python train.py --num_hidden_layers=12 --hidden_size=192 --head_dim=96 --vocab_size=534 --norm="rmsnorm" --positions="learned" --init_std_up=0.0691 --learning_rate=0.00911 --lr_head=0.00593 --max_grad_norm=2.0 --schedule="wsd" --final_lr_fraction=0.05 --batch_tokens=16384 --max_seq_len=1024
MLP neurons of a small language model. Each row is named by its layer, matrix (gate and up: input weights; down: output weights) and neuron, and shows model dimensions 0-191. Each number is 500 + 40 x the weight over its row's rms, rounded and kept within 0 to 999. Numbers have three digits each. A neuron's up and down rows have the sign that makes its largest values positive.
After each neuron's rows, "fires after" lists the tokens most often just before its 100 highest values on Wikipedia text that the model never trained on.

L8.gate474:490514464556469497503534509527501431566477498560518581551492548463463504478467427568472528469529500500566520473480589457519488513532463504486503553521534539536451466504455454506581439521445563497546546405404561477499530555539467485531472525421539583499515510459556488486517422517469436466493532426507528494516375510473509464499450503466479454499486439452413502523506515499516527467462504511502507495531473489455498579479483441521505510541474492480512439498488464483551507466570481425574538466515474536581512524447507532470547521477440536465540526523503491467454495493434423518
L8.up474:440444455504514510437529557521555429511560533487579503445508463511487545513531492467491548471520457450496493505534585508444512439437478509509478475484528458533405494524501495483484561572530540473445514511492493496516490473466511595443463553515498463453501568432538462474510564548508490482411555476553451529549466488513487440515515488518548471571488469521526537465518574543512471500507496582564460527483418565473526492485515486507494533444432477526516532527478503431528522546474410535482527480492433501547473465476444419582455553453542490503525491457595520515504435516468496463
L8.down474:506496516451495528470557563526533459546402494458517540503473510504480517460414533511474505553527546458459524522518502516540469472529492468525515552497526503488453398466535446540512513476460507547485487467489455426445597532477411436461495516480570561563516467453421506464433582500491503506511501542466540435442461446522513490519474471514469471497508554480542530483579510539532482547536532491526599570562494543479455494456523436471427586495505489434494480487485516521511501559450509496492575500499438443520447505550438445532483524529523446446504527494489491437511524409474513515
fires after: "U", "d", "e", "re", "L"

L4.gate318:532509546517492462534494497532494465510484488521465509492454532515471512460495474525589452500554541531483476557462507484509441497502518511499527484464463423495430454517540519538512424447525529519488513412511481455430474415476556535473481463471492550540543558459574535491541457518527456466558475467555560466517495544507550495533518512530495538549423522573550490502456521475498551543534516516538502465529466511483517497468469480391541527480566512425372516520459553425549532514462527531447423473497481490535570483462569548451468491482528434525495507505518429457493554435450544586
L4.up318:498504498527505519505519448463527468456493413488489514511517519470461455489547454549463509466489550534427488495507490488518546543618519430557485481595538520538492483602550458533506509460539455560471493461561576485516494412468441541531474453496513547439495493491514507498524477484533439507482478464562502482493551472445562528492370572547545480538524488498525500519458465506537516489531509546469427447547482514512466486464466549502559525469592511491478474462477519459497521509531519561554481495499547493552580463513473472510478572433542584513500487493520463434409530555448526528
L4.down318:501553465532495551492519493512485518487430482469501531481491532445542475467508480459527407463476454501504517540468496530531452508454441526505438449461486498480562504552510477536513583423506512527542545443515523517390526467467543407495424573412545512523547566532473507445584503476540502531588477481484503555457511457477499449509560580526568493504522483457569534502506525486555532486493413560446444476507529432474548485518460448529505527467523522544492491498417503507572473498419506455469519513483560494415496532500565526493506478442501557518475476505483468436437496481497514548
fires after: "\n", "u", "|", "| ", "f"

L7.gate339:492484514481496518547499463466521551490476405519517464500507487502578494516506497466486508490514508468517510506459514453598506570471384503489483530484429469490517511503449488498558579571479463531494528478499527447483417470511491502537486449566506490535474589551518403535477410545474499557476492519467501552466481451494535483405545474452469459537446483442526454489499468500512579442563522586555556532440535535478524416483523497454524584457458514484491444541507536400505500510514479456520510562468498493544444553442461497455478554494504499446504545556526471452507549538520512499
L7.up339:492505531567578457502488481511497504388496477414512521493516575502438471475496496520577528560536456516494515540478526519424482444501559472483523483483445460417520548576551528506512463571507431568519466459518474462503483505470512531576512515576472515456503482510484436542529435549516453473506550460496513510535526570514486533456522566555516580515510495498453520454487616470547467584504559453428472461529462551549528480505466460530520475473479454464467437463531474534486548536458547517460498510475507450487521558501479431501560473502436436531513437472509542497518526513540501562
L7.down339:414481578506515484497532517507503507496538517539499549456512452509508523507538480508539493515513504472604460504474539536477531443417487581559531478563470437444436554463465529491462521457523531480468530532466435481526492561519497453509422496548516508479542486507539494582496479472430532507495517543496470400564456586434516496518475482454578602512516477474501499502477456485463544560496493485516472500479547559470507510589568407539513547537525515500515520526524439464507447490496510456451501533477479475536574472529455499526552502547590551488498473419557528491578451508559518507
fires after: "B", "b", "he "

L8.gate163:526572484502464450465501497486499484584441563575479502541436466458504485411529537529572505524532509480540554562612534476471474478451522535523519521485503524513510554478430536496533511419497444517525510501545473400478509554577562449531513526542533538521538510508467540515495505515492554486466489440534423462461445541491512445505473480447569498528575439496481525569524558523492425563467510482505424534507513503573480496434486532553557542570535478486529529534447513477541537521535491462470471458508516458547519466521462520520527486545534469535506550514540552480525543446517609504
L8.up163:464457450480476475523568538477533475473445476509546448506553500542502526506472497507544491560483508532521540581535557510514590462501492531456543533542458509442448493570472502519565518428491457472549488418467528457493557409424511551539466483507475576531499558437525470566497480547445505501578479499542476476508531490475523516489450578485562488533492436450499518440526474523475499444411562524547529527544466518509506572525517451406521493510390551441533471500497516456480493504478534466535439435522505501520560520542515400537495466461464503503483537569534492559514480521504478488
L8.down163:493425432509522456503448506492557496498608566473440529463435468529521525504436564424556495453454480494533498613547479505568495518455517521486469541538447486483548439470562538562473457548447459508499484507495471525561455562545459551455517473476516465491531458482482463459422460447507522421477478520491463529481500510521435550485444481538489491535501532508524465490503461548402463516489526509503494513492454484466475560507511475582472529520602526519487491504467443604444487446557520559481556538499542473458485497548533548475488474518428504502513526440470501455523514517445434495
fires after: "C", "E", "c", "% "

L8.gate26:492485441489541494459535525453533448502510483521541465518511597441493403499428437582479464491515516470486575494454425440443453412532477474555471485522544557510462442462490488559441539465502498471470456485582492496555499493449598447502404517496453491440435476524533497517541514488511545572560485503488465503473451443522473535505499513508417491539463569475534522482572482485480519478514522492539484586562551554485438480480461507434504513493491519447498481479506440480442544522492510539512473523472510456486564515479502504546432470500475501491436511462569490491516452538529600501
L8.up26:455432441551536474512501511548545456475499505488535495488465547504513554495489432470515415472513525505554564418492517498513494494515495514497509524525552580487495496469473497548492520466458597451494498525513553433536543454500553405513440544507464504489456520494548538518582485483500525549462549569449538456492506546462478453462442547491538427495541482500538563510494526412540523542561504485556489563536519481498541431555462506445491540486519501512529400539529413532524494418556534550590544503485442496489547523476518525518472479553476496458495536431436536531551462443463498447
L8.down26:460521464409483489542483516529503491488453497507496493467433433539431568472554514540528510491448442497499458526518493495507552500532535425470492599453532490508480533524565442477506417491551498509542442527567502465462467534476506509581530482483496539490544526509448547488481586443455540448441436486549489484537551530420445610531537500452499476484528536458513486475579497513531419428518575448483500505479519490528494496439491485535477403518495429523463477430526539498503449502547409461555510436544505492481467485501490495586518487570529558473519503483541533478460480522478515506
fires after: "y", "a", "Y", "w"

L8.gate298:503502523483554462508506488475551551489483529457493476449493545488520457500535504522502451394540532537548460411513555481497494491510463529522547525529485550482548508442457546483508534569537559423457564531489412513431438502497529471513559498546423506499475488435517578409486477533518465557456517529542483553541533451495554532547506445529549497451483467469501524477511499574448450540545547478430480583507535578513489512530522480497483491490497528520453426547512524484506438416562515494486499576538519522559541535474456482489530517524490460530485476411448496450468558569506434559
L8.up298:498523543451453517538504611453473508526453565480537523493500573451502465517519447439480470494469451540513538417547442561466513508543539513494495461555474465482554382476515496483503567421533475459560470531428424460504459471560511467480503507438500480511447473549498512544526501473543526484549473517459576484510429508448485516575518547522488501421490512474549478506481526517513429517437514512529463463496477566498477481502464512463493502452531468444465470463490445532483523487449473539438560523519495555523555502496503396457471585495526478498515507477425497444470584568515571483
L8.down298:444473497525483534420505458457499466483465467535537493491541608519452459417481564577490494448501590523514493489487492549510580530506522482429519521478472494477431528477490415541480521602443467489463552452546410537395488409468529501479540502483500534464537454500506458511509502521518521548487533504569493563504491492540493554464447518484422458509532518492543463553518482527525470469439512522517504423483547483502410461468418527475460487516484532541489520471489507478503554504565467468512427518448526499519391460458434510455481524527507514522484475500578498484557501491529513449
fires after: "le", "l", "o", "st", "e", "ter"

L8.gate281:472532561472495436522506487531488464532495464498478518526480561521464563480466468444484446448449487488492480548508528515556492532501512595459502555518533544573511504496523476525534438389544553542569482460489543430504436509492481449489502492488589564498531498565568479492459486563453493457486481508491479456568558495448539471482511516514645474443458553475498523473560505528508489464532499489452547524541411513515562534512488492435541558541501465505464542559517525543504478445521495412582494434490514548472533502530472578470522515530573494490527544508545415502535468493521525479
L8.up281:518521478551573491470534428529498520526537468432520490461515440513494498525505510415488514436446512517543512546483565522549610457451417551615489500571492503468454483503448475544510459602574505481549459424475539507530570506559487505536508529494575495402457445539505490536466523499470485491454436480534457501442477480468475508520480459467531433486464511526531562494513491450520397419443466503548536459549526486500544519509526519497554503487483525452538518506534480481490552474438476534541520528570470542526539537545494504464542528521584487535509495527465544552524521468489533529
L8.down281:490471534473493514438471421593480462501456477496481441610582498545453495473551486492499507450518495444442453522536500484503520489542521514572528489467475530525452442455434495483507489483472480473564504437453524510451455440481446540508596546437486581519479425471519495467422537490451480414484549495478451544516509533429446412449523490498472496501508515507464499507500562525501476538522573550424591520552460524577478522498514535507523477523527512435456520514480555520507489458515472401506577435539461489571564495480509521461489486490545514500526526492477451479446515474471493485
fires after: "d", "R", "D", "in", "P"

L4.gate413:464490479495467476503445516480527559461485508507480532487533542444522461551450582500490469484544534461450497468534482470467395480429497457532562528468501483509501545492511543520497501516521503586490511439561464565494493487560559432509507542523489547456529497466473482499532498573499519537558539536517492467489639521601536460504517513467443484461521473416506502455518500570455534491450543523493581520476566542513493560531547465559508482463480544481540406596531536402504471524458510487488519551464501577465526431515517486480500506406488470475553537446513473488497505479543524443
L4.up413:501496527531470387556452457560551582447435415480510537517524518519570497440458539479493507510544497470516472408487551498506490554488546478553529544456473464454529513493555508413500547522501475504509508484500543449469562532562511503474507475545477614506481526507489512507528526493496545501506547550489492509513454537570534449560524520524534547502527518501442485463518509492423469461447457519511544536497512520596527493538523457495527569587429444438408486599510518436524547521505518471563575484514534547467459562472469514470534523501472525495523547428431491493503481498520478534
L4.down413:470407507521534557522502409495484505536498484554517474437511461525486492449505513480450426503555487470478482520478585458524496574502466478489496491489506544492541505493470502482544489477485467413480500479567561533544482441505519501491539422460524475522481471500463397488551481450481537483476556504432501599507464453499484501520501502468524398436483580534522529511492530462523459451448504559463459482459461533506557464484575537495506531496463453534517521522500484518574429423475462461587485435515467533492528465528565476561549484468401393506559509515486517495534483473511532579
fires after: "S", "W", "M", "R", "B", "L"

L7.gate390:580469546515452483474528451507545481545450526526418520546490542539521568545521504439440489471507484520433531469447511505449493507530554534498506544507583536548430543506490444498527511464494541528552456441468580432523505475481490508539542572468502550473452507524534489442458523470477574499533471543519511466451482475447445501568464501506504555549480483506561502540456489515518482561520559486558405507516493501543512520510484454488497547562467380420522480504521450491562512533595530485492514446471539397560538513484406508506430493521507519465477527478558477539462540537530518519
L7.up390:491503514477465434523542500462487443601509502563492512570534499493496582464559383467510563478528488509539525487474541556544522547521522567493535506456554496537472558454435414424493471535483461465506524424531536522540489504556533464495488531436532560513580507485574549533486509523486564514501428526512480455530476526485463512557538486464479445612552488537512486493430533483489507530565506503555476526537512441550468541443514482479522503545550427500545475516480501568542455472517508471504503502460454396491444466525422485552469510529538531465467553506497482512506488502551571504
L7.down390:520456463466475501525506529534464446442489481525524502483498500596497559467538488507503526393430510441529517443517551511496495511571471537520454509563433389525481395591533451509567480522514542509526475488475388407524498536500475492523447528505459457498493540496445550488518568519535489530484549502556515472529481420577538522469434446455464448473511502457478473468445489496495507512510545478529430480551511475539516512549494464466534500598500546534487501509479471521551574478547463548526534493530515491537516463464428482582478521489597456497534520509553503462485494525528492540
fires after: "d", "Y", "D", "l", "L"

L8.gate214:492489518497518499473535425518545500465462510488392487525490536511542567512568499523482472482446447525556498493513504524460507583556517440477448592543504556432512440538554514525435484476489513484504550439536545551514520525492457505481431388470510518515435522554573477553495477454546507499526505529465444516509516520562505546505539453455500587487461432481550462543539495508564480507552552457577432504489501522523518517545496455466595559492439450515459497514498532430496409464538492549497561502505469472538550468477491513459525430500535524483422473528488464492429517517486549464
L8.up214:531401535488477556498474455523520582475498445551494510531490544505477548494576500473438461497554503539516539462504506539447536499589487471554476549497471538473485481548533472482479551489456478535478554479495559474464515439533503509498438540471460537452453554454475571528518571440434562538457532444536523531495480522539416505484458493437458599520469499413521536446485592444516482497544471393548461496515444546463460466503504464460462483446543470484525490493461499452546465530441509566503545537479535531492462499475539600474511577488443504489542538482505475493498533511487545526
L8.down214:467482522519520463513521484508492582479494522497481541527453563497540533474567563456488468507522522518490563531491526479457500453452548496577553459502505564542501519430520497472533428493415591503518540517525506535545515513527480529528543505486489535449547498519534522531552558434571469463424533509460547478469476541485423551520550539489551498448507516558451523522528433506503497581421506462573543464501520534480500583487549502493467430490552606518444490482495530536451516525441494441522477412468489500486490438535584455483495496524424515488459475480530541583528567564541532508
fires after: "t", "at", "er", "a", "ut", "ay"

L8.gate360:575446543557579499515530540470425463492477522598533547449465507450498469469520531518481546520545500510504525461486442510456498557545471565525567443453513487492539463443487554548525519478521414477480535483463446427527561538434508511532470469480514539505496477529488493408495505446481480587532408514457417452451483481552509511504517498582540452532467436490533575495516516558473512476459461503441525584510513489479522439504484514551459489466488522476456420522506518506502500503489452623481545542490490518510478508540551464457454506482514543543463575438576526497488493495490492557
L8.up360:487515504506483549479523547494501551565510543447474488474522473497527527469621511447551501494472471504515501489553478556482367456494445514469491438481486481493601475469491522555481482509549477523474502511497465439492441505543510497572475487438489544587487482467482477477493513465489475528528460525518491432489560405482535532464459607537445378414504550498493460571509477533509530449468478545545525550465470472530455427567453490467515426485489510455489478496515549506404517518511502493483541484452478582477551512501506429533549530496528546567481525453471503530488514458548490519
L8.down360:492480499490451475489403508517497586475549495441524456507469522497445591553503475592515529567475532543487532546540590480477534493510500496524503563612453548466510542473510472465507432501526444508579500477524514545474512483487478547521506463525486431495491510521482465496439517600486483491502409517548552465549464518502435532551468480483532475437466485486515512471522583542547504494538514457550482422437520434455493502503500502444466518492515529490458533506528498543533555572500522490609515458461502577469494541540537564552442468521426511524547472516451467537529511553472482436
fires after: "e", "le", "re", "a", "as", "es"

L6.gate129:521504488493434468479535498478586588470461552497506533521553424478383488514601468593489475535501499480520517430434501534520536468559534472481488455502457516517556440526471492493430552494480454519470479491560494517534408538485478523511505405494498509464463470508523445535501556569500458534530519548489517485540511495546522466483490515500530519437477478474564495506512493442514500465568446496536507504498536523470507499413494487508465526474490501475440493523522454447419514529472501519471595581483443505480533485506480578419510435486594498550487596513487511540463487576496538433
L6.up129:512425554515560486501481444577494555523520360519480422476526595468484540501470484473432499461509458556552489462549476475490436481523525533518568500573561533476486514527464515506555476500504562547517482517422504495539581525517503527504470488537456574526477545540556526549559516477492471529516463489516493468489515494516528540513516498490527531541533536440477507450485578492448568496530519561497510422578453516503507455500456481470556489508454433474575442430510544497499466460550501517538515446501507511492491533384434530489435499519480507580475482488447523460549489419475476491
L6.down129:440492446543513508511450485494493593501495524529479514487507416492557538460542491501467529494570457514566429417545526587443441468507499515498521503500541444563463446464510513502565497499492548483497525493514484469488454507440469537461563492532516559510443508509513518506512434491474500492506557453410465550458515470492485506540508491527479462542473510472469539509609481492468503523472521526509459461513535547402405466514487489578448538506417574496483514449502485530472544515557422481462500462440480468423523479463560508525415444532456482613553506475523523478498505519588508521
fires after: "t", "y", "Y", "at"

L8.gate75:427471470442540503551498484488447499503479518406605488534377524449530506438408469490578415538500473494500463512572485509537527480478521523459474532466457513516539449555507524490568555567524445482575518413475535471500452488479507502479500524448530468503538484503412480488524545501542481564464536604569493518511537513583489539497488471499525522505448514501521437528442496502501519479490520507476568463513478501516503410543585479447541528521517547472442478484436478457557574418513530562530511539489478490532469479469504496467492505447483534459536509548460468451479497501482467532
L8.up75:560498507509636487496442484484496436452570508525509472486532536455546484488406427439475449411512430522506436560487490496542487503555546524442423402499482487491460544470559540543537491590507506549491484532505415506485528509570474498451502506488524511544512454510446539494529435493539507433528519540487522529552525449543512542549509480483462539493484470531509490497513573479547522525527538486507461503511527541474549511543499529506557492552500512517464470493499480464460605452471522430500417562536464476501472485481400567472532462471511571520470483475556494466446517520553505541
L8.down75:482441473442483495507450487533541549499476545457441496490506431504494474505505489496443501570467460415458461441484520528509476465502466436526545542489511498477539434495488531486432492420549532475532505392483531465502469541489503509440520468548505507489507515509501504574576522524492510517497537476549487564521509480516479485494587528496501533536518573468565542536498440547462503481533502440459534490517453543485507497535484504516522495547557545533514445446447556552560455493466456447650580396515537523469467527528482432506525486519544429491580508488543473564531443556561473468
fires after: "m", "b", "w", "g", "u", "W"

L6.gate296:522481553483507524533465495441463471505460400484577503578458461491505464494458483464474479470496484450496500568483524456451500535549527594506506518498527467561491531550521519523557459397495502478549445495490511445451537510555472532510496524497500483480547497490528530498521433383520535516556512464573458505593508510539502551548533579478535477485500519464556510421505508487466501471457438510451471522501497472443551564496489485490497492429447491545428502492533467481549543461427417499606403522496511493566552458469514487497520489522568542492522489519591473479491576549500501522
L6.up296:488490540518474493463503516530535511565460501517520499499526512490537419561493484458534507502430604500546520540526477483543490449504573473499451515578535517520463531485516486459506545471558482476532453548484431570505548527480494459394516539509528559494560498504478537544487475431465549422557483431483536491487503513514458508434499496535472480543511408475523547523477504534555471526473514534530504486559392465501489482516445511488576447435561454546467508472535504486604497493457572494539471553519515509430522520432442486511486486505475496491537479564472535403491522445613484539
L6.down296:499484496470491450543504483547512457505545504591500460492482522540536554462480489493567472570415471535490422512502503505478544528410543516500520479471398508460503497489470513516491476472507521498462471578495517575468491489559501502476426500558363528525441509528538523556464534526547567475545550483497452499502490500453513476499495518515545455524451492547508521445494445521468522485450533442563475488548552490544506549446481485478524566442566548524456536491492526486427513464503455441500481453443472448527555453506532544528481427477426484446492461474547505441410432514591505549
fires after: "d", "t", "D", "3", "2", "de"

L7.gate322:485538555479457488459513443544490511418519542521458462531494464539479498493398523539459541486490540558480481501459542585499393491459512509466554500474617478496442504575485543508497566492460504474523435466450514522436435515563542482466504532522516525482533555503480437553479454448497463515528482504519494521497552509457497511514422469444513496483483456513498515543505552499484541543582473451447543524430596549553539528566477447506503538530457523557580554520558546547462519485498562481550539503511514478432508489556455549446511466489557501517500473467406556508530496505477475536
L7.up322:526462494516521425457510513491503596546418507497491396507541436535566558485529540425539489505580564507539506456515513493513476531514546563516452463473466397465417449535531515520508482469495510539498475520418460487454500431506491510504510470471529485580495552529533552506567577492461536505501515514448415572492485513549439464515513493531526552464397506502459498493497479408502422545489514556458511494504469512511535536508517481474504532446407524497525449466555522497526511506540539501495475457559565523578546523577498471543521532454524514559464498458489466469473512543517521461
L7.down322:470495549436501490462464572597494488479525470508513536521503416470488510450488537546452511563470501466547528510455478505471411476494449476543492488430490560507516485576536465499546475464415456519524526472430484529475469504529522523433560479476496476475548530455511410452452493554420518492420466485510500522493534502527516506528518491523478521488492537465481430498506568500512537481556508461534575542535569485529539542550399531423484526478457504444455564467473516433516500535441502543571526457510459556455498456472461524544486455450425503484547515444493529476473557515405427507
fires after: "S", "A", "ri", "am", "R"

L6.gate402:526464480438522475464483520522495473476523534504457532483459556536481403537440530537460460518520490498501457480560524507463528475513472546503486515558477561487505443591483573409502474449479447408538398473549537458535564489545498474470499515495510531471473517549429545470466527424564494465490521522475510505530543522499450546507473530511530449459558491482517530550599507463532471547576469511489526509483464452559488516482483402499521412571518517514457490429510536503485547523412452560485515494480552471501516459527565495499489508554478536506497486456514541493456413435587549535
L6.up402:535483490493443507521528476518532497483480543604563476510565575455593508642489571548477513499546509535532541543549485498501555456560433497487450501524519523565497431537468539526491511508510542493507473435502578535599526444486522538471576455412501498499485481507453543434545590547545463443471483541429542490501446516482492471486461410521543476519489503494405480506477485502517510460501481497562490511499453474477481461448491524564519515531491476473505497504520510520467456472438563590549500491452487537513500545580484510455536521452500501510479512520525450437478490427519498482
L6.down402:406500568565476561563493479471459476511519496479468499524450465550465538549516504525483496490523519519538510539431455467493524511473475475492557473482467492481397463509481395497528453448515477502550528479501511526469530507482592500483425472437507450502497457500497455581451529520513474467485491504553519452525536515474540520480490453484462486558478479520523590556410451480492544591465433522563521523467526550514488414468453533491441564495509498459494494502537480551510504508510500401483465553482484475487481449509406416498442526511501506503523495538595538519433583592470503510
fires after: "ti", "wi", "m", "fir", "t", "th"

L4.gate471:480506530475475530519462441519511565529501430497528534553508531474538517533482501443512501496452524502544432511524497537489467494538427547534433591508536537573468585530454486474496515503520484446523567438445487518445474492522475421469520466513544499453493479501561495559486555412432434475446508556556486410527453462552484534557480448618487557509489479436521485534514509453486538472510475463519530494526455473556534524507436494455476496478501490477512397517543542515480517484533460469475448492442471491571472506437432590509524480519481473515571512543516433447563521518553518538
L4.up471:514488565454541475555475455495481544437583472485536498528474474484494580466522484480435575476454510474521475550513471536524560560530533577469416503520506471547457464548413493526448540462533483487536496517441517523470495483443512544586488524469506477492504558477550490556499548502494422487521456421491469536512550537546528532481486552581465551453509431456577506528433467484515460444460483569518470472492504495539471535488503500522478502581450576526474498535547493487441489485493495475526528568436538510555532551507456526492561467533554540420538512513449514470568577571480473467
L4.down471:483438508463463484520484450538483512494516508478470533553527509528497563483465490452492583405449520507424505491507479419495462518592485533586480567466468540539492467538485475519475433485540460536482386512461490540473504547526549516489483448485526444502464436611513549563435508566512538448465514545504533488499470503615492554560549518454485475483509570516465506461502500601496491470505497459490504552522451536573497524457581486523532462496554483491427522485421477583536490439511489483520505512493543415508473461530517485512517497540534503513532495518544484529472525547451522564
fires after: "d", "l", "of", "R"

L7.gate0:504518547541542434577447487496495536504489536526472511482507530547430483484561481390495522512485462468493504499417504482502566512520491493524472557530412457472434607422462496508554504499539501473497509544462518448519496543518550501500524489537486584497518547492421516498501399507534481490502465481450463475494543465551497497421483573450520542501538465505553431450537502502478469491496513480507539507509442494441527468525462428443544466549467523577424465492508580516415507398499543494509562516521512539516552418481519553481558444428529446515473488547470543512497489475466538511
L7.up0:485519552518542538541414526466478487574498572443504383404540447525493446592456462463574457512475514516462561467483505532555551477551506501473528503526511515485489560508543453529496454446489480529481565486513499480451483500426421504486499499522554477574502532441492529502554487489564463494499428489512468559538535467507480550491500547529468524503443459424448453468478472490544496476423538511452445501479512585477519548514528504487467488480578485543520515455493511549416555526486517442413506490483433428522562477580523501468517530466492545483462550525476499533564529471486519490
L7.down0:563510484463472537426480519499536489552516574519554552565526510566535493454511496568460542492542531480587433490503392453539450488480482496464494422515468522483490496483477561459509521546521487494498467554524445450526566521564498455520420530459469502500472449531528468529539442439451473462561443491549527421488493574510431436522469475464561530448580495570501524502467436525513553517496499527473573486474442498529527482523478449604552487462481494480480513479504488457436500464483519490463401436449511525503508472516446450567513496476561455520518483481533488504541510495509563448
fires after: "pl", "l", "1", "ember ", "ub", "b"

L8.gate364:560473509486531507543472488436475484567488495493520533537506453479553510504479498460485486446432579485441512492522558468542470465430523466453446474493542507567484485541433544538539504462525453542504585537463474468482572489519578541505476464563474533460437440507563437515470486495478498465521505480452490493542474532566521514485507506593599487498502532476542532536447497506489531490514535531428424541488486449558464530531425464508532478496474518525493622478499468548499515496570550472476460505536492416526598519493512465458399527496583515563502510498521600507473475468484488499
L8.up364:495511561529496522543451526485483495484480536447516490523503520520484536538548545467497535578434566431512567521509504482476464501480517494525443463502506488453525488483438561535553492460475474579450535508485492506515579501505494540516461425534519559482505490419458444519532553506492577454548403511512488453557507539563503497497463463493474458499529462491507508566487420537548583534470536561481464454500510556507526547471490425508402515499516549513470550533564453508522401501539484537502435463530494433532466473532451435513499482497561466448499573459501527469546440391492431528
L8.down364:551469558500491503558412559517491479478500523508474513548510454524491514499524403502495435509467511443467439500515530576574527442525527470507495432550439497500483429500499422486494477606499466506510497547441568511523579421541495480537494516537533527536497558517549527498473552496487562449486529528529496537519546464459535438528488557512549511457454468461523505483519508438492517548429529488424456509528511450460425506544505464549490523559553511519484530509514467488527576435469512533437498429510527507450440464511586431418482509524476495474521498511500586562445503587494493527
fires after: "E", "e", "4", "3", "C", "2"

L7.gate105:536537422513498532513593504502554515455454489448553462495494454494490441472533482459448481511443479471534503432510521492542516492511609483536514485524520474488392492404372541536471589532509503493588457460432468461466467441518603551489543529534475500576532448424485488518475511524443526499554566518528509527540503511496506427509459510461474515517472452505542533467499497522489547518470525477474530487420500445485551463512533514530551493480480483473479524491531534579473528549546481497508454501438483513463470476547465521470500550458539531499473502506540568554542465427576552504
L7.up105:470489511507493459484496471449466560510492492481495573512452470534479546524476521470561574534497586436514502492436543503547523467480467540445527487486507550450436536529572537504537438476475552539520500445508478528474494488503437499434560516473567546467506457526542492480557551495543482498469502528518508478501561436410444486510460495541508515474456563579526551517562564526514490540509499549470527468501534443521559486489530546483467479554509515482554456474589440505534549501504427463535452548605412533511430463537446536550553450543580475486537484510505567553546488514511547556
L7.down105:573524504443500503414533530510425529445389520589539479546539479449557478533427440447483578501444518477494537494428480513448487527570525498474474498469503547536528535515432455523539540498518536553484480522468514488538539481487522448541428456442467558499448536407597437526508486490511493539444492485423481524551476466530518487502480466497480536542484479533526436473540529497536484475504500507556535544536479516557556488509497434541483499518497504485491514494420500486476475530473514469449579474539487558403523481519442452426548540477558492433576447469529537495508502463479478480
fires after: "R", "r", "s", "S", "o", "k"

L8.gate448:526475479544520493492422470477511424480569497485452420435520500600497522420501533499473461471531546504546573580490479543480496437438459567516466535505557552496556462509525544557495440497449520495533473462505495489531455541484479448540511511535513519456410542530543490447570488496504462528565492456415513525485502463553607516470480514422506501489477564526476512524439536503490577505548512507535524533413433515538546473567460479525501475475525476520513468445524475528524547483611477486535495519502505506550543533429551494479545538500506519554483512527559503527548510563495570538
L8.up448:581536567508491471578506462442502557485487486469567518489540467517452571537440536436506481539497562473325467522493512512508509502504502483516460533484517486483460559513556501510522495561502432525468491505516503445507566486489506505529581524475556492486538576560446494517500483572458502484562473463509478502525464506483451516511387508497549537468481509522468397515473494512445486504539552469500445476450498505511438545509424533504492555490439456470508480513487516439546519509473458478428552447533483552450595530452433559489515513515525490488481455558534488496509579535555500539
L8.down448:507503505512484520480526473508473481529512464594559464566549500518449432414487487566529460477516516477523525480557495499508524596466511538554491502477489493398464508536490535534434471437524471487446446493433480513488478451516543493459463513534638494494542552484527516529485496494488460508483479469484536502494418530564436499480440488528506481524474447526506501553516509410518556527498492516468449542570509514558544464442580567451464552461562512548496450499481519471567429471474492516484571492452535484498475595479478553517474454570530524518532518557429510564530515512464579484
fires after: "r", "B", "oun", "on", "b", "ou"

L7.gate478:450434521510497432451544469450481501425520448466552514497559530474475432540518485471486444549517448475513458489503485476590535552513527474495479526493471519499477414487461514478501517492514527484532495510540500511509517545513422499492496502411495576478421409502532506438504579482448499515535497458548479545526493478517455547491433400489512522495500476468536476605493525517549534458485417494515457500525522489534438474405475505516493543482451565530464504403520526435484565595524581454480416577516489440462535546472457523450508497554512514529447448488523523492506473505538514534
L7.up478:482495545528511538558491428459500484458561579486481540522533522445508452521482527482539468443557503481548458494510492444480408477455457424501509528439570521479461510532445496542474500444497508520531467383511502505506505468487497488549480485536467483485497492532543495493517544524567455419458567548411508509520567476442563602501483447570442527574510475493497490505498522548484561487554475485466430535499576450515569539532464485445520463551496471506583492469432488575535438485488428506521478524540503480438479495459460469505487460493519464531516546524511494523546493518484489378
L7.down478:481469537502429486518515586491462502569546501488495531492505508420480469498493472509483473568518505467540522414500487522537552488496543490581491512517452518573534499541534535497488528527533557557572537471654503526475529504573546551538470504522490458554484448457452468566533473578483490482514536456471437437563514547587502537518501484503539508458478586501519561553555409519544538559553454501499511461551474537420500513461516504464499485524511513470473485481468423486511479431510529470489493522478462439520507505445466436506464505538494461436486481566522538573472520482465546566
fires after: "t", "th", "to ", "w"